config = dict(
    n_head=7,
    vocab_size=2048,
    norm='rmsnorm',
    norm_place='pre',
    rope_base=10000.0,
    parallel_block=False,
    beta1=0.9,
    weight_decay=0.21,
    warmup_steps=476,
    schedule='cos',
    seq_len=1024,
    train_tokens=266400000,
)
MLP neurons of a small language model. Each row is named by its layer, matrix (up: input weights) and neuron, and shows model dimensions 176-431. Each number is 500 + 40 x the weight over its row's rms, rounded and kept within 0 to 999. Numbers have three digits each.
Before each neuron's rows, "fires on" lists the tokens most often at its 100 highest values on Wikipedia text that the model never trained on. A number after a token or word is its count.

fires on: "n" 25, "ub" 15, "u" 14, "un" 9, "I" 7, "l" 7
L3.up266:629549561505468474472482545503481523511481549546540465497445511534523496531584543473476558490464439524470489465534504523538494532556474420492474482555486470541532569536554506515529391536508571493488433489502460506546533445549389532529550486510538531570513516470437527558537518547477513464554478508531499538503462547570414512455438531488487544523554457551496542437452482463532550507501529490549456543485507501512457528522474436530519493510579480573489519525482516516523469496469513510438543534528463422520598539533455486525452486455564482552577558508488479460478469494442514565436423466486486527505520474482527465456542525502468472547570531460445496569520524422562470535439502424542474487501556435519509505463479479517509439485465494387483486514466560470540450487474482

fires on: "s" 22, ":" 11, "vi" 11, "er" 7, "ch" 6
L3.up1288:497486534433572506527545512551438549559486509438463503472511435459482535523485473453494532526515458559507546499555526530484424530541444607516533417555437479516550571516457513445541472562494504448453556501499536506563563554545577535473512515521580479549470461461513505522518473539530511515518495542541515528501431508500529470516469470518465612500539479555438501531491453506504534501515486416485436480561537495505537487574533470524498491485530574551456459497527452575459518494549523492506504506534513460485504512505566520470446527506539554488400531475453544510474570570433371556579562519430544537493504471501587562475472482478509527542516503435542484519513488451519459568508524511555466432491519446511570513472537510538467493479450490540515539556517572459473514480534508

fires on: " and" 21, " which" 19, " ex" 17, "," 7, " lo" 6, " who" 4
L3.up1034:548527577484495537565501463538468494545467496474474444481522515552466467430533470491497532529533484514513477518480442481478569450513462469491523529567549505532522540501511489582571519509493586441539557471494512512471499591531536483460542528525512533486526514535423476408530496502525510505438504408554602470507468433510501538575473534406528431456523469530456502460457551536564460507444456497439562499515486565469496579444528520521516533467447547569555479477544526511513508521440545465502504572486540503500491501559515523490465503460542511480488486482496523490532482498459503506530499467560540603560507504535482493525583505426467550502509483517478579521460450570542463433509484475558505501464555494506583482434556532478494478425464571511520481478485519471556483414563521

fires on: "s" 32, "ion" 16, "ea" 13, "er" 11, "man" 5
L3.up659:546529495474500456473479528586484588543568503480466442447531459499532482464497534494452530516519471464489573486527473468552540484498496440504457466506541481504559525577420484486538494576394522503453611441526541472513475547537620506493525520522516519536434475455524482518489449544515479536483478496502512537481448493505516503510463489468422591471536495503491473537546462525542490525518395565508435531530570464442483542521528505476423505380539574487461512530450464519569494486540590527482447555565457491521449510501470518404549547508610592554473512486468539510497510487454400441578475537463519525523498472466514442506441441500502532505475506498466548551391478473461503512521507554525561490512506458528546529452534489567457543505478493446515525479432543505512449479535584

fires on: "d" 33, "s" 14, "ve" 9, "le" 9, "te" 5
L5.up917:447536416515514446575560455455474447491510527501514464466556489483562508517466534453565569497465534498463612485511470462502523510561521493481491455485468447461471544453457509544541522513517494460474506487541539457418595549549500460472550476473542450550544579411516431477503489520546453424496441463524553505529438429491547488541502505499512586516479552518517422525444462498478481562503435540462487487479476448401470545463477481486522500577573504506526521558491570567460453496465442481549514492567481499527561471480496463465570447503463468478509523512503477420535506431415524457575570490509536453484445451462550434576514507464470555436501525476479506510546501487459449546433470568495462462506496551497462534485564486501518491486516538431509507510460481458473497478545465

fires on: "ic" 50, "it" 9, "hi" 6, "t" 5, "hy" 4
L5.up1041:507488542475515516518516504602534576497482438600435484562503466495461501509531554479500492500507544503477528550500392522429518482577440447529540484481439520570483515492450442455554515552477429572589489448497482510546460546481524505415475489487471539491488452433515421497509456452458487507493491512472519562390483524514580475524503501486415472463516468495500489490477532464495459533461552488523465471498450478447471548565486548497562487490607473531547435465536498518541484495498515472497536520474456404488466628482514456489522438505444539495482499486614482492476512437470448524545424411532599537579515478475497421476569531485569462539477576500501534517478503508442460428488488516519545505496488536533468513513487517447503533577507501490604525505529490492453464429518527

fires on: " un" 19, "em" 9, "en" 9, "ne" 8, "pr" 7, "k" 7
L5.up1312:575474444523539490453469553510584544525437478466471493510563520492484506502495463474555490400508446478535498493517510570436475523421548471529496501473493536523487481473502494508587506511522535488540530444405545476468473497511519422453506567510503552519506518492516485484584515483510490435510433514527489514534519451516578447503505528450454495477449526553485508599502498460507540485460460489497547510487391558558484532508505492477528493514569552480539480453534508490436529486559496435430517457584364538505505505474484512468510445472563468497478470467497451553483501416487490531487474482490552468494451457544470485428465527506505542474478511517442537599508465580500474494555563525513516555500496476487481570522528445510489523517538514520517560458501471477426516537524474

fires on: "ic" 21, "ure" 19, "ing" 8, "ion" 7, "s" 6, "struction" 5
L3.up931:607431476528490442486572498502522566512488469488517430547526439489524500516479541553443492481508470436547496491553459554527507478511435471525516511507441560453519437512464452547527450511554472492472515491447477518518542503467533425529528504499458553477459489464490508443530457457474413523541482513494556484465482477591585518498458451537466517508471536556469479505419539503523522580517420569527518531527517501514492516423524467488472486540564488485534599573537505481449522407567499534457522496477420472471514539527471481456527568445484558439458498498605505527486563512508489556530488467507481447490504464493505496517476486467550455502482523496514463438534480499540535441405493524488481493557526533514517468431468503437484540451459470473519512503541523508485424555487489

fires on: "le" 33, "te" 20, "k" 12, "la" 12, "l" 7, "go" 4
L3.up1388:448465484437441482517498583546536526484437546512450445517489552465475437523506484420487467478453470462444528488501446561496511530493568443523509521533471527497531522493408555578477454528529477434536457486531484478430559497592431544438484510544499508482435502478436442444499497494485453415506506500524532489412511416476504567393534464441496485488502477418422443494539498463467602453514585484493563434503494509518493575521479556519527487561525586487567546450476430511509426516438466490518577517524495490500516553493505491465503493463549527521452505585491483465499510516536513436437520488506531448494497472487560483462514451511532510508420477487541505560477545568449385481560491499513498538443596463495596513504516505519560446497537487486478542484469554515458551473521499

fires on: "if" 28, "se" 8, "f" 7, "ph" 7, "tri" 5, "ome" 5
L3.up157:552463527537544492488489489474472534518443420525510541528515539482505510521426549473456494477506496497437486510490487529467469550493468493561424475520516521523499533543521603520526449454499536508528474387512585551458491509547470479505544432483504487402498518537471545499548480483443502485477459474450572465433420552511523548479539385509492481560479610444460448458465478457500508434534502507470487393530518489480487516541458481492499502533582516440433542571573484493488510410533514547510521528531391505537551509481596544505503552523558622513458576510475530461534555554398414451460593447507510551445487509505552493533493463491428531523493476507465476566531578464428451392489469494529492447522505507491461508456529522550432510488446547438550539406529520456481471505478538

fires on: "us" 18, " and" 11, "u" 10, "v" 9, "wa" 9, "w" 8
L3.up134:598528458546479547494469498484512488438489520453419502548442528500469466461505633491424457481487480398543482508511523511475511437417514511470460485525451486509545518505492493544507511528533490426510533507454551498533517558479534413449544530539566464454446504506509429512502528459464453526479539529497510495494488468518466549535482509488507493538499536505427491428427533513523508516474558487526562478571491502513380554576525546472446499503566503470523495479516496479469539480454505479540506494520483418497542604488461456570498479511529590614480509485531465527558436523515471571518531464556565561529549543490469496481509478489470560488541511528525495518515520533456496495514492611485507485523499623498522456488572500483511493544456533490508495474533524564542474484525515

fires on: "s" 33, "ic" 13, " Award" 13, "ist" 7
L3.up1757:532477560619575500438566471516492522462490482484474436564567488524507521483444578517437533469481506447511502558502478533519507442478444483529529521546468447574477517556460435440527489547520439583483500558471537493503541518479491510566510440481456523507496516501441451469468524531454484479438471504468508544462462495565541529504422422513485532462484516464490456440435496444500520469553440541475457521512498505468513494518513504527485520508529506457534536505493447533450482521464461555436504586513465487473521625439438499472483498470491647486532481516513529472435447469450536497474537479508512490511508537478464520525450427514514505556496435487490471571481610466497530488443544520495529463550495511533493460538435494379519560588538453512514504468494518419546433460502473

fires on: "el" 27, " (" 12, "ot" 10, "ed" 9
L5.up330:539470485499532482478475495443580486567552473515467610525481464571512467538485441466476469484542488425533408550498455507416491552623514493508465460495532406535532557539479458460409461460532489537500513521517465509480471492471496527425493421527490499488508477491467529524487538554446530579560476492490455437469469486496508471523507557446431509502538525503540398539505506549498487480480496426533556462509552471463497573501441485547549462510585534492534533483493529525478604489443511510461522461548490423523437524496521537514565485486484496499442468511452531526521543471500525528580509462490579446507534534440457470502574481462550521496442502477530490534470524470526462503547467510561506558543523449537484423475484492533545425553612540456525524433465455523532539476442558

fires on: "." 85
L3.up271:468493571521528552495462482539502481510545495454382465505534531549576543469512546482490493488431496451499490508548448558516494463534478475522512495523561483593514544513471468581452496535434522554421462548487502479526509545532478524492557447542493554573513550472414431530460521457473490481458587513586500476449528488551520523445507518515464528469459452478501502564501505536475489494535443478578464490472559549521475551476545529524511483537520511541479547465499595473550557528553436464460632526558516480513530516505505487543459546503502487466456454449462497454540486538515525561513478445527431523503552526491410504450457490489524474463579598512525543499500427499522513478452571533502527496475541527579518507494478523509536467452516472487569437531393527482543527472488482

fires on: "," 97
L5.up233:489465492451454444549530503507533463579456573533472547495581423541478461498472474516466488492483476422471527423543573495477552486515484416462434387455504400469534502499485510464422445533466506474499520524484536475444532425440424462535582468539593554470492502448452501531534483454455539512458560519461561536483484524525533532532479529527443491554463529397483508472501504403536511437454461575508548493507557494477443418495519522490527489529501506481564473421570556540439467515476528588511504480523486518485490502529552434522463511514498554564529470485549480444482569548522466525465497504563513484516449509493479470532487550528474509547468471459483505576541473495492453472487502458488514465498512552491524491493446507436463500484510600424459509509460496496499502464469477

fires on: "." 100
L3.up102:486449552521514523491501468547532489481470503542499483485467427519503521499560516449512498469492479430496454501538434564505518513570500471527482458522513518478472603540536498551430444521509566499485504493534519494547533486513469480538544522504538510536451551500406495469486492517454455502427559457496547462423517505500566513391502476498559468485450477525482507512461484576521454478559495487551418472447521497530491547415422547505476460515500557492458546452529543566521576480529455480531601479528503509491531515437486507491451499443475431560491548471464522476530565542499511527546413524551464558545535511457437521406518525451517481519561572522547517531553427491585488528537548535501507499508553495556463410515488491505533481490447503486561509544455450478503523430546484

fires on: "s" 25, "t" 21, "ant" 6, "r" 6, "or" 5, "cur" 5
L5.up1176:495519515477502490450543548540505573493492562497513499463475506508415461480502483498563521509535467468500577527431479499511548563489406489517460533499508393407519540611477459439544460517522527478534515494573560502470479501454515534532540564546540469469544602514489440492509534564483451495581473491528504418480425455462464470498519441463486532450561541551558495471530516509450528537415512519485548501407568483456449460540458518579518496538486520459553458484545502511443477557447446434427538568602469504511570512485442462530569434529508482543459551487502489506471462505494516462558492496521479488542486511467564521450499495518493525488520542490472574522467487481524537501481471450529502488452513450525555534446493493534467484536495541544481477530506542501457511381541514

fires on: "ab" 17, "to" 11, "po" 10, "wi" 8, "bi" 7, "p" 7
L3.up873:579518461487541532480475559528436492505551480473490491482505442523581515454485495504521487516437438518507519456485441496547551512540483468551453473424498460551493523558415507541571502527414532475437450527487527543610515534456498484511522439520470552455492452482523525504457590466498458495498511434479434442501480530499487509497436451458472532516439491491463530478506511509518457490560541502469483512482571518506447558498460491536442520426533490573458510517500496504433477485539486494492537437487424548469481480527531460466539540518514578514507441504477504477477556478550463513533478468490515568508457526419556487422537536483528488538464478499482436535480510468532477547533568504544470474528432573559513558450476470560479520478486556499572520437526549517574491465455533

fires on: " of" 17, " ex" 8, "ty" 7, "up" 7, "f" 6, "us" 5
L5.up358:502551488550498506462508485492477546459498483551534467555542511467471422496462470450462466457440481566498476495507464518413521428526505512573536479530549516468484562542497548504531427529424576513478535462524481503506559539576431517522495514433545499491487510484494541506560485497509505430453521455502534530439487577471482442469543566499505484549533483527481503526425480459460495506526468533500519505437441541449502544509472499545512509543466581453595574561439545539479433515542473481415537512484462488501509550502460570502483554477462437509487540496549432498604519453518482530501544468503561467559519487415486465477514464469446532506466454512542474441549560566525431449492534474555415520544571435517495453473494496531485543523528575481534555470534401508421510524605486

fires on: "s" 53, "ad" 20, "co" 18, "le" 8
L3.up1023:530549499576455343521518497479453498528447519464495489492565539571469459500557523552467531499458511486512541515485529523487445472538470491467397439478479527492428498521461491492540471499473550554485523501548473472538548500371423491436538466531519536519550611498569445416500479541502456440509484480525550475494471444517535514524562481478476480484457486475501489574492546476543478515462504508516447474490414551487501495432449418455507508489501530517543475553496539540469492483449483551552482521532479510513486470496467493485500475508488546526532498509491461509447495613409455538544494506447550485497441505492525523487461500448466398495502579540473533450591530482576506437435532525523425489510532525513515461476531470498591479448600503548480496554406440477488491491474553

fires on: " which" 55, "vent" 17, " career" 7, " help" 5, " and" 5, "ad" 4
L3.up1538:489462542469420563597500591492497411515486503455519406498469496520482425494552525567510499555523467499440511490440506507508539437428485430464550473489497461481465508471506432484488501519519523546434534464513527405485486563537522441486484445586503551492480508519485510459433502512456504475493515468562544484410411505496518516462505469508453554454571614521421535511463502523491527542526469576461513522496460552441515513477488539546484520471448523507521443518447529466477440533450507526527546458578510560544471562500514465406487455527496487461502517509485496438435560479525517521524527448532514499605502500442532508510481526470484529461564469529471515454547518567501485507499569473439519454529528471554465520435591523432536442505482588460474546415461508502494526411524508

fires on: " of" 24, "." 15, "co" 13, "d" 10, "b" 9, " Ga" 7
L3.up739:486450551405532494506510553540539516526437505494518473559521546542500494432549516504487513477551446462464590500474415516511508510470547518553548567557505514515496489495528466487496504568548500514428473562522507463531573513527459555470514512511542516442515484470453452501468554453535564465482500456508486479457485516518472456484519501449548506441518492427441524530534449509418513471519506528524438493516497463462439541541499484502473521474538451464419525476418517524496514517547501439512516565468523509490524472496522482436494492454491502536472476523480499407503469522575479482505469487585522604535492506472411518436504557585482491450536534515502500551525481500498492546512561524551531549429505458562476505530538523488472409441514537542522448541481448546535521409432481

fires on: "," 95, " that" 4
L3.up1085:516498514532480521545503486522469471510498528547481540481520547518539493477554495477395471501487441412427475533538521496482523440525515485489520550496424426497506513472481478519473485460498525457498501477509468545483562528509476467520487508522485457495520522492509440523604546516470479517475510505467575459502477482503508480495525498497439551482447577422539516475463544462485505486443415491542511515529555513494477494459519464555463485508461530500530495420502477505484505501487477466447488577431495505547534560485532467545453518507520530505477489524478473546471540522476501421492527469541566465511377554489464480524584506484495610490465474526558564526495459552464463449513482537488448453516487555499460394487546415499488474465491558532506438520438417477573577419565507

fires on: "duc" 16, "ut" 10, "ot" 10, "t" 9, "op" 7, "ma" 7
L3.up1061:481473591496531490556443457537523544426547468565496491498543490477565533532520500537488612488537477531477522467556468498514479494490469448471515585501486496465454540512481451499532537472453526491468462526471515471569561593464419475552502461497482509464491527504450489496559497535464443427470528511495485455509543528450435566572485472518398451502521505554501477537485507516473476479366462550549547479541499514442500522505527485506488512485501490583481490489523488483531507496503458439523506574517514457475452574452411494453465518481502551502471503502478456557495507561492449533558523466460513543460515535464479509528536452494529564624596457545513428425545466474489577412502503564502567453451471557477530447444485510567416525479527460451493504538479555493516567525526496

fires on: "." 35, "6" 9, "od" 8, "le" 8, "ub" 6
L3.up1630:494527492440489532520538543488478479473442564547447528440526580477466457446504501407440491472528487461450457493493544500533566471517587445556503519550562507472477574475507556538490457511543482476497508463469438517492497463470472498481525528523578526578534499522491489483471526494510476512511491463535484425412546481421558496415453392481472559416500473466477503466463570536482498452522463495485502506512461492490431548532484555535514505523543497453493425579483483439512528472470422441539488516503480490431481505438515489464569538506556484466516485558528509503580479571488493500514525459582551550554515496433461462522498551524506595460528542546501505459595523536457521449522595462562497544462508518498529517508572511484483473499484532514499546513491502498484576459503504

fires on: "th" 16, "en" 15, " of" 11, "b" 10, "av" 9, "g" 8
L5.up23:506514507515584453503551612527401479560533581532552503592482523512483480508579577488494513414559448512552560549430474499458428524487519523524522553465450456524498502510497444521475548527444484484482453504527494531487522491476452555510502453522510553468530493400536505540493570480425526553498544509470459461556437557488476438498531489519449557485476495498401500583497488520514546458468461429550514446553481520480515488464448452494524471455540488550489499508498463565444519486491554445521442556454500521539569522442456565513456537509523458534512449499494449461573548484456456549412510412522514518437503491489499537464481571473556474447480545509469469515510499522518421502571531561544484501489462501464514512441467477499492484484527543500516443529455562558522493466425447

fires on: "d" 23, "n" 17, "s" 12, " in" 9, "ven" 9, "t" 8
L3.up859:526527507494511486523490559518595575564537529542453451556524535481548508484539555529469561529516438391505519503488510490500498494442553525494528469452532485537488452570532508554499467503521437467461512472496628457468527560491457425547533538505505558492465594501540481493543488537444468539530487477464535401495431547525511500514464476507487606489559613474479442540431613515506495457509438522482486487503539498474494515480539455495484503482542490451508495532483483505481518479484486552481519487460507508480506583535553458528478469503473491615526589496528478521494484554492379496465465476555464498567451532486545486499475417474568508607480510537465536523505513481443514532501498517538494508546491533486497509520483448432566464502511506520499589444405517493490461463445523

fires on: "s" 27, "h" 18, "in" 14, "n" 9, "a" 5, "z" 5
L3.up911:515525435568473463526520544471580433490494457526526470496481507473483424469515525467462433394564515564496496451536475532531450528527457490526461475532432440509493522502491480509420475535502502514472450534550494453499558453449458480484556471529514574518534539466468497452493628517427516491505496485584522502471510474478534478453498569490578583453509506533502469475548556564447510511455526538513471480469537567497477528543377555573450415425469520541534477587526486513441522553511494489522517497552460444521491472471466406428537533440595496512484533464506442582520411461521418494490489469439515525514482542466453509501535525490462434538517507488492531467520535566525488481581585569515468492487477507500559503508544452537514412530553544440573476543502542559464457487474537

fires on: "s" 64, "ing" 7, "ow" 5, "un" 4, "u" 4
L3.up998:592560479402544571506440497423514560478435419537463450520480470418551517519445535439427551414517509495504533473486419532546541526525538461469462471525441494406538551621431522491470485479436563475462453471531480437506550492539446497434567477519485479520451513461454547468480563529443491566468544500535584501399468541493502468467513507486473553485565518497492507403473455540501482478469479531452490523469512483478474469517432484539510487482555524552515480523513456511544539451441580513455484605514475547482493495494474452504531465507549504452498534490478486536516431488435487566485460551533467505565545529454539493490500516499445489476500556476482536548474495506490496541516543476557527501538578450464562516447494537507488527379528486478497487503431573549505522507497498

fires on: "d" 35, "ed" 32, "s" 10, "ved" 4
L3.up651:570429546567492476499517570560529560550569497494506537557510441567535467519411519485513545471567446495528466507506566482464478474536585538565481468500513527507515468538512461470523512540416466521433491506515486535499495514485512546474536465470477506498515574433508527471556489561546454548539488534449535546557441609535510538435498441530420541475433560522494424528447547482478473491521495544516528440456497426504514434485514599510465485480580505524523492523491533513469504441419446514556445469553384419436548556419539523515452492494523513494503540518563568524497545587463480525513545484515534495530479513481490534484511446469478522574490539473462520502538533500485486535496455549488505439557506480529500476488462469430520474558538476553544511435449496523481463548484524

fires on: "ot" 32, "et" 20, "it" 13, "ut" 8, "el" 6, "hi" 5
L5.up910:453502564490470525494454516553496571531431462548488533562459493509502398456473552489518470513554481486535521575442459506471418538498515497481545535568474536415525595583483559470475462530506490478504538450483451454452496492419548556448470523595493522505534527490514455504502499485453474584524507496459513444448492485491540471510510539506459498385522510537445471489520454527511498475413514491511517488529433576476503582535411563560552491514546505544503460456545488495554504479476481479509490490537463422483454475470520480480595462457466523491488468532453481519535462539540470461521508475507465498490487507461465577490550475477520509486506508484534527482502514560465498445563520524482533549522508458542494494499497490493514477509538466494461557541465453482454540469475485

fires on: "s" 39, " |" 8, "o" 7, "at" 5, " of" 4, "a" 4
L3.up436:439507560524476556528526535511455569528566511555499470481497425560516464501423474478496511452552475581491549470495479514424519537596498554500526471524505457536517528492497518471466497535528531506481479506538439498483529514519458518429487500529495556547603504413420470391477551507470462450488539476476452552484525492533553499492522408500504477459541502553507475532540501545446453556502535404456497516409457541438564556533435518487459484502479545464526521476530555546511517549550529507498555551550487456520472516487587502453513474511550405461523554462466519511517435567569470531509485409523479509502465520465528535509505554460432496484552538441519488518462583530522470506504570537535563521512513494488516404561516492538463432522564521431507411512523533528456444538499553

fires on: " of" 17, " in" 16, "und" 14, "fer" 10, "ur" 8, "f" 6
L3.up552:549543522536506492453516499424488484511523491452480448503483523534526499541535480514494475412490478551521533513532476516468472507450482547516469457540524507505457498566463517549535446528423494512495482467445523478539476542536439488541532486477541552524494504504508589503484538525495523453466504527474519569404436570463490549443542452580493532580493591544464527515551516519507441512513426538464475542494470536441496519445419443477487465484516453550502489520436459526447457555515488429554512444495441519465473553497541453472552535543600467524474562486506500569510561532464455538479507460566462582571481528489501530451424511449458492498437471428479490522587458537504437504480518445493422429494575489474528454436469478537504496532451614515486471451455572543488548490507504

fires on: "-" 19, "ter" 14, "se" 9, " re" 8, "le" 7
L3.up693:507503574524539500485450530476461485503507521488525472479503545510435550467564461533455506471516455528493468469459505567524513474522509508424571513496536415516479446459512525475453456569487444497527492463512489472494565542473424510514500460503492483482449505467478488440554500452536451493494522564480518537487499457496475496490538498464480454542602478502491404494450462480492526531551540521508496503483447535510536527489587486525494521518517482581475537537520449506525584449478486512498480432465464544490522467531566527540520528519575479606432513573482461419625550424533520514551484515492419503490464455487573498493535577533556519512517463431540497542538472567565497561422546481531490534419536461515582436454501535508495455426550559522519488492528542589514573486500538

fires on: "s" 48, "h" 10, "t" 7, "und" 4, "st" 4
L3.up315:504454498558522457482571543545469526443480503485544462488539466588458485485510503442514482499505474501524537503334487545558482497574491507535438498557498505533547488557464488467428476556507515518473527524514540478472551531534510552521513465521541571514503543536446454472505578452522496487511547443506539452406481516509569504488476546422513501435536530525528491434495550516486510492486519476540559500480568560561417494522433439496484464477499505498434514554549566538469518494433506492455480551522508520525563550493504443463554506445482563537445528480543485435498452468521517463545480520497504514584502520466516552487516586414485520523497522446513489595518501596517509526500553572535503489540540503543555472495534550503487470474406540473586486475495563509475481489517475

fires on: "al" 23, "t" 14, "k" 14, "ical" 9, "y" 8, "r" 8
L3.up1708:501433454494545465526491534528521508519513482544444474534426487474448513557550563551502486428522471517482547495537497499519500487511452549477492544487573456463574506547537379423545467515456485486535500488539585526507490529434449450549563461516439461540489489495514477513560541487536501439529513496448543491534530552462535480516478491527488567513529503602459457536526531582523536466530527491554521463500509534527480526523468457585502469528503449524503501444520483549473521563472460487474464435504508503452595520541504540506546467510519504576527500509512443499468488499511563484478478473570528515602525541459476517508544446456527595585532483564491478489453534424479497482525486539477432492504470446514566487545519483506479521478451561507512490562555543507563523517524527

fires on: "ter" 18, "ver" 10, "fe" 6, "se" 6, "ward" 6, " of" 6
L3.up551:492612507513462484452543532476447540443498512490530562479530480552466566526601521540434516465493342477480473490534546529542554496518476526534549553488517467584540512543542461557504490564470417519510515522488518522483501519501471532523485511486522509435474500548504450512560461525470475542502471515497496509571503481498459482503480504504462494500519582506525488511468484448539551461413485527506519474526542519397449462424469472464354406491562492552444581555507539535497484489505444534499558549485463502510518524495525506567447502587554532580465540513473452490495576504478469435479477509507498541559495646496493483494496513494528562519422463460514503583518461502458422485551477563509488512438474426506539505484487525587494448502490541477527498526497571467484581478527547

fires on: "-" 31, " of" 17, "=" 12, "ul" 8, "ter" 6, "born" 5
L3.up349:563529540516521480504486620522483447470511509495542487539521571521468507453527510504526537482445449517483501432486467545548500482571408521500470531473486453585508484558507531506453514504467448464501561469474467532508490530531518494514473490518573523413493499518427451552542505521487491495495526503575511479508468526488477431499481552453495514470501509545466466512512564501538549506471548535469534490440482505483449533491540436482481452418479513491469524523477475522439532527435546561505487491536467524467492496454574485521474524501603487558474552409543460447497537467488463465526392473541464579463435562541515479521461519466526572494420584461506514517481523491562454563449531527510470482451546484457494515405553481507470511447482549574552354559529507547573530486510596

fires on: "if" 17, "a" 12, "it" 10, "em" 9, "up" 7, "f" 7
L3.up363:536517546428535474499516634503485532518496545480408454536510560497536545476514495459405546569487439477541468490494456497416509403511454447457472569500523508539509541502524520522556452456445500449471488403466597505569503535513513487538541533494586486501504480550427464512542582470511426450455497505486506424459513466508490475505540472526431477528441533492471485517469509483581443469507477500462519480515491512576440490520509458417498517523495528540500543494470480514451498434461489511444533537561502490544482535500492520541528565478512553451476540515558569496499524567473478504459520386466558475482507542518491409481467480511482529559520563515504475544505500484464453432443511535520592583588478556541514554507481401532547486553493501446504517441492558473451451515590549

fires on: "s" 49, "t" 13, " was" 9, "d" 7, "ad" 5
L3.up131:556495454558476443490519548440560513482484527461496478433534477494476584445502543471476543515536361435523472545419475525509448520521534525500451472422457531485520475446564483521531491532533462431413458458525536489526518552504471453570485490488536505509442509586514411472520541459459505530530543501466575447517466458528523497530450506465489491466495506479474455448435538606569529467504476455564570451520448487518555490526503501509543538569504576505589531474483542544521518461484465535446484596447484520443517559509454466517517464502494568579469445486586494457486549494527496521433535523568529516506526478496513488574530441490468526528545511557556515464545512550502519567498464611547542527526476529538445419509502459535536497483507512484506532503428577490479475434531509

fires on: " of" 42, "ra" 10, "vi" 8, "d" 8, "ch" 7, "." 6
L5.up913:489411550576540486558516546518494518499543475501517500514515480506473499490482566504530507458531470496543503430530448537459532480456465556479550465512529508545515532439428532562462459529521508491494507475552522483501549521556511548458495443558508519484493472481480531484522535533471524492522450531531520497484461430401522476420512547492529523497564546529410556582478460438518484478544523464546462464511473499449473387470499495523495503526512520471515440541487525494460425529468512407421465537525527450543525528474493540440420521504526462453452595481476461456507537579482445504613518459483492442524458500468515537534548552493559477429512559445471519475542499543497464529450532437513565520516467442558529529507506528569479468464479520528513498521477486563451493493444501

fires on: "l" 17, "ine" 11, ":" 7, "la" 6, "al" 6, " from" 6
L3.up1368:517541458518448510506489574532521545461459472505408487510511529446466455476488533445508564532477497504518579489582459535475454461559542454535505483495455500503480545485481480597508534503488530463454470529516439503465496485460488485536579515558543477475565499480493508507512455467459533498488446489568557485546518450541526510507388520494470504465461505508468435459476538517458526466489489534552566478488489562533512576543453539509481525452621481526517520541487451577482462466471510527471584491463471460458542580513470518525486578541476517532549448552525507533453582538481444526546508546460497463523439513509516411455489463472507543545452537435505504424483504524479443514552506508492449472541533488544542449552508485557528480479554492448534518430498550508583525523482504

fires on: "." 46, " C" 14, " B" 8, "ca" 6, "b" 4
L3.up930:497481480460539481489505502584563625449477512532488447523517577503486464449514523492476474437487543442463499503484424521504486503514527440547504509556480565459470534466523508483479455544481483510483552486495482455500494487526469540535527523511441454499506502461479490466441508499518454455499549471452438538494503501517521518479459532480526506506450481479458482507610475481541498492486482409526519459513463484578496461466430544534480489500514560531489455424452496455577447446547451462470486512526515536476548479394547476463513532442543543500473454456512520478548480518481498570517464546539513539451436469447459511407481530519524450492473523508540524550530526503518473458523635537533516556520522479569557525479562500599443504531546514468519469524517452497429545486438553

fires on: "e" 41, "ga" 8, "a" 6, "ure" 6, "ó" 5, "ly" 4
L5.up1707:533513501435501507466564494544481539445521452481513540471524504521500488451523498527481519359508545513561502515456537540544437450551504517537519446491454512453538559558484470557532451541482464557538464519534492516546528494543432531485574460606479515440483506500447529481525464530491514488502454489482535549488441540460399520506493557515496592465497550484523482457513475435447545494457548495546486446526548537556517483570543563587437439474548438543467469443527422449579510481530473514507491509562464425589490529474524594502433552543485506449541559534517478452519457519474481519486492464518585442536570545425580490464579475456536490462452539438488502576542476494547424507506461496535419539534514531448509529522482502531525433425531480523484591470458513532459560475548473

fires on: " ex" 35, "en" 32, "ef" 7, "k" 5
L5.up986:534467485490494527479464512594574585451504519478477470503535486471517478479557532441515544431539456509468499465462521473484466502486523461515506489475505477510457573486456540492488514540526568485533517460464525549537477532447507509505519453500444568508540588484546460521500460486519409417497453477503452523484500533534508559483531457508556506503497528549436474557541483462445484451399401521474499525493463477487470523487523508530520515523558499565561507458558529580544509492517490518485507481501458447525506555469632479495524561495515465558518504522528436496452507468487527525480467464494503500578432549431473467436549446433548463511518509518428548568533459460514444508504519439571428505540534557535399494474506373537500456484594513471563466524463507476533485417496532

fires on: "us" 20, "vent" 15, "w" 12, "m" 10
L3.up603:494536490450496544521487533434503463416462533482391481498499537516555483526488520492533531531469470423496506484466465536510511471543483546482518530529533534445532507484511431530544505510438456450503422426542496525527487486511566490449503494479499497488473460512496529480446432519498449493507520521480503428492515550491492515473481552513419547493466508452508518450445489495501433526505526498504446463557503543556433551577465541438388501514524472489546486501552469500536465527478525545565533524551501471482566507416507527521465512454460519527455491542516467452478544477497440567572497535475550589434548472473531489456532557424525604543513472516591529437506507534522500508563524506523510520543465495552552513493555469462480449506397503524496520429472537518526497492527498

fires on: " |" 37, " and" 14, "," 11, "it" 8, "th" 6, "s" 6
L3.up1194:428492528471531428533510515492468523582477467528503519469554479544508516415428488512487513509539484470444526480443433511489517526538457453465439575515526481428494563492433458489482491528501541508438456471525542527491426507461570535498467495514478484529539472488413462517526483512552453517496538483542516523490465503507564500502493536541541524475452496608465557462551594549518431445492458549479480498511507587472533561482484477463501429489530577450484542489553478525486453496503571534486549492529513574472514517515502429436466451405547549516450546521472473454566540458477530560464451520487481509519489567569519510533563512452524521527476508487511524527536470531490520478530514427546571498450568502523563520490522515545466474511454482407487464502545505497477439471490500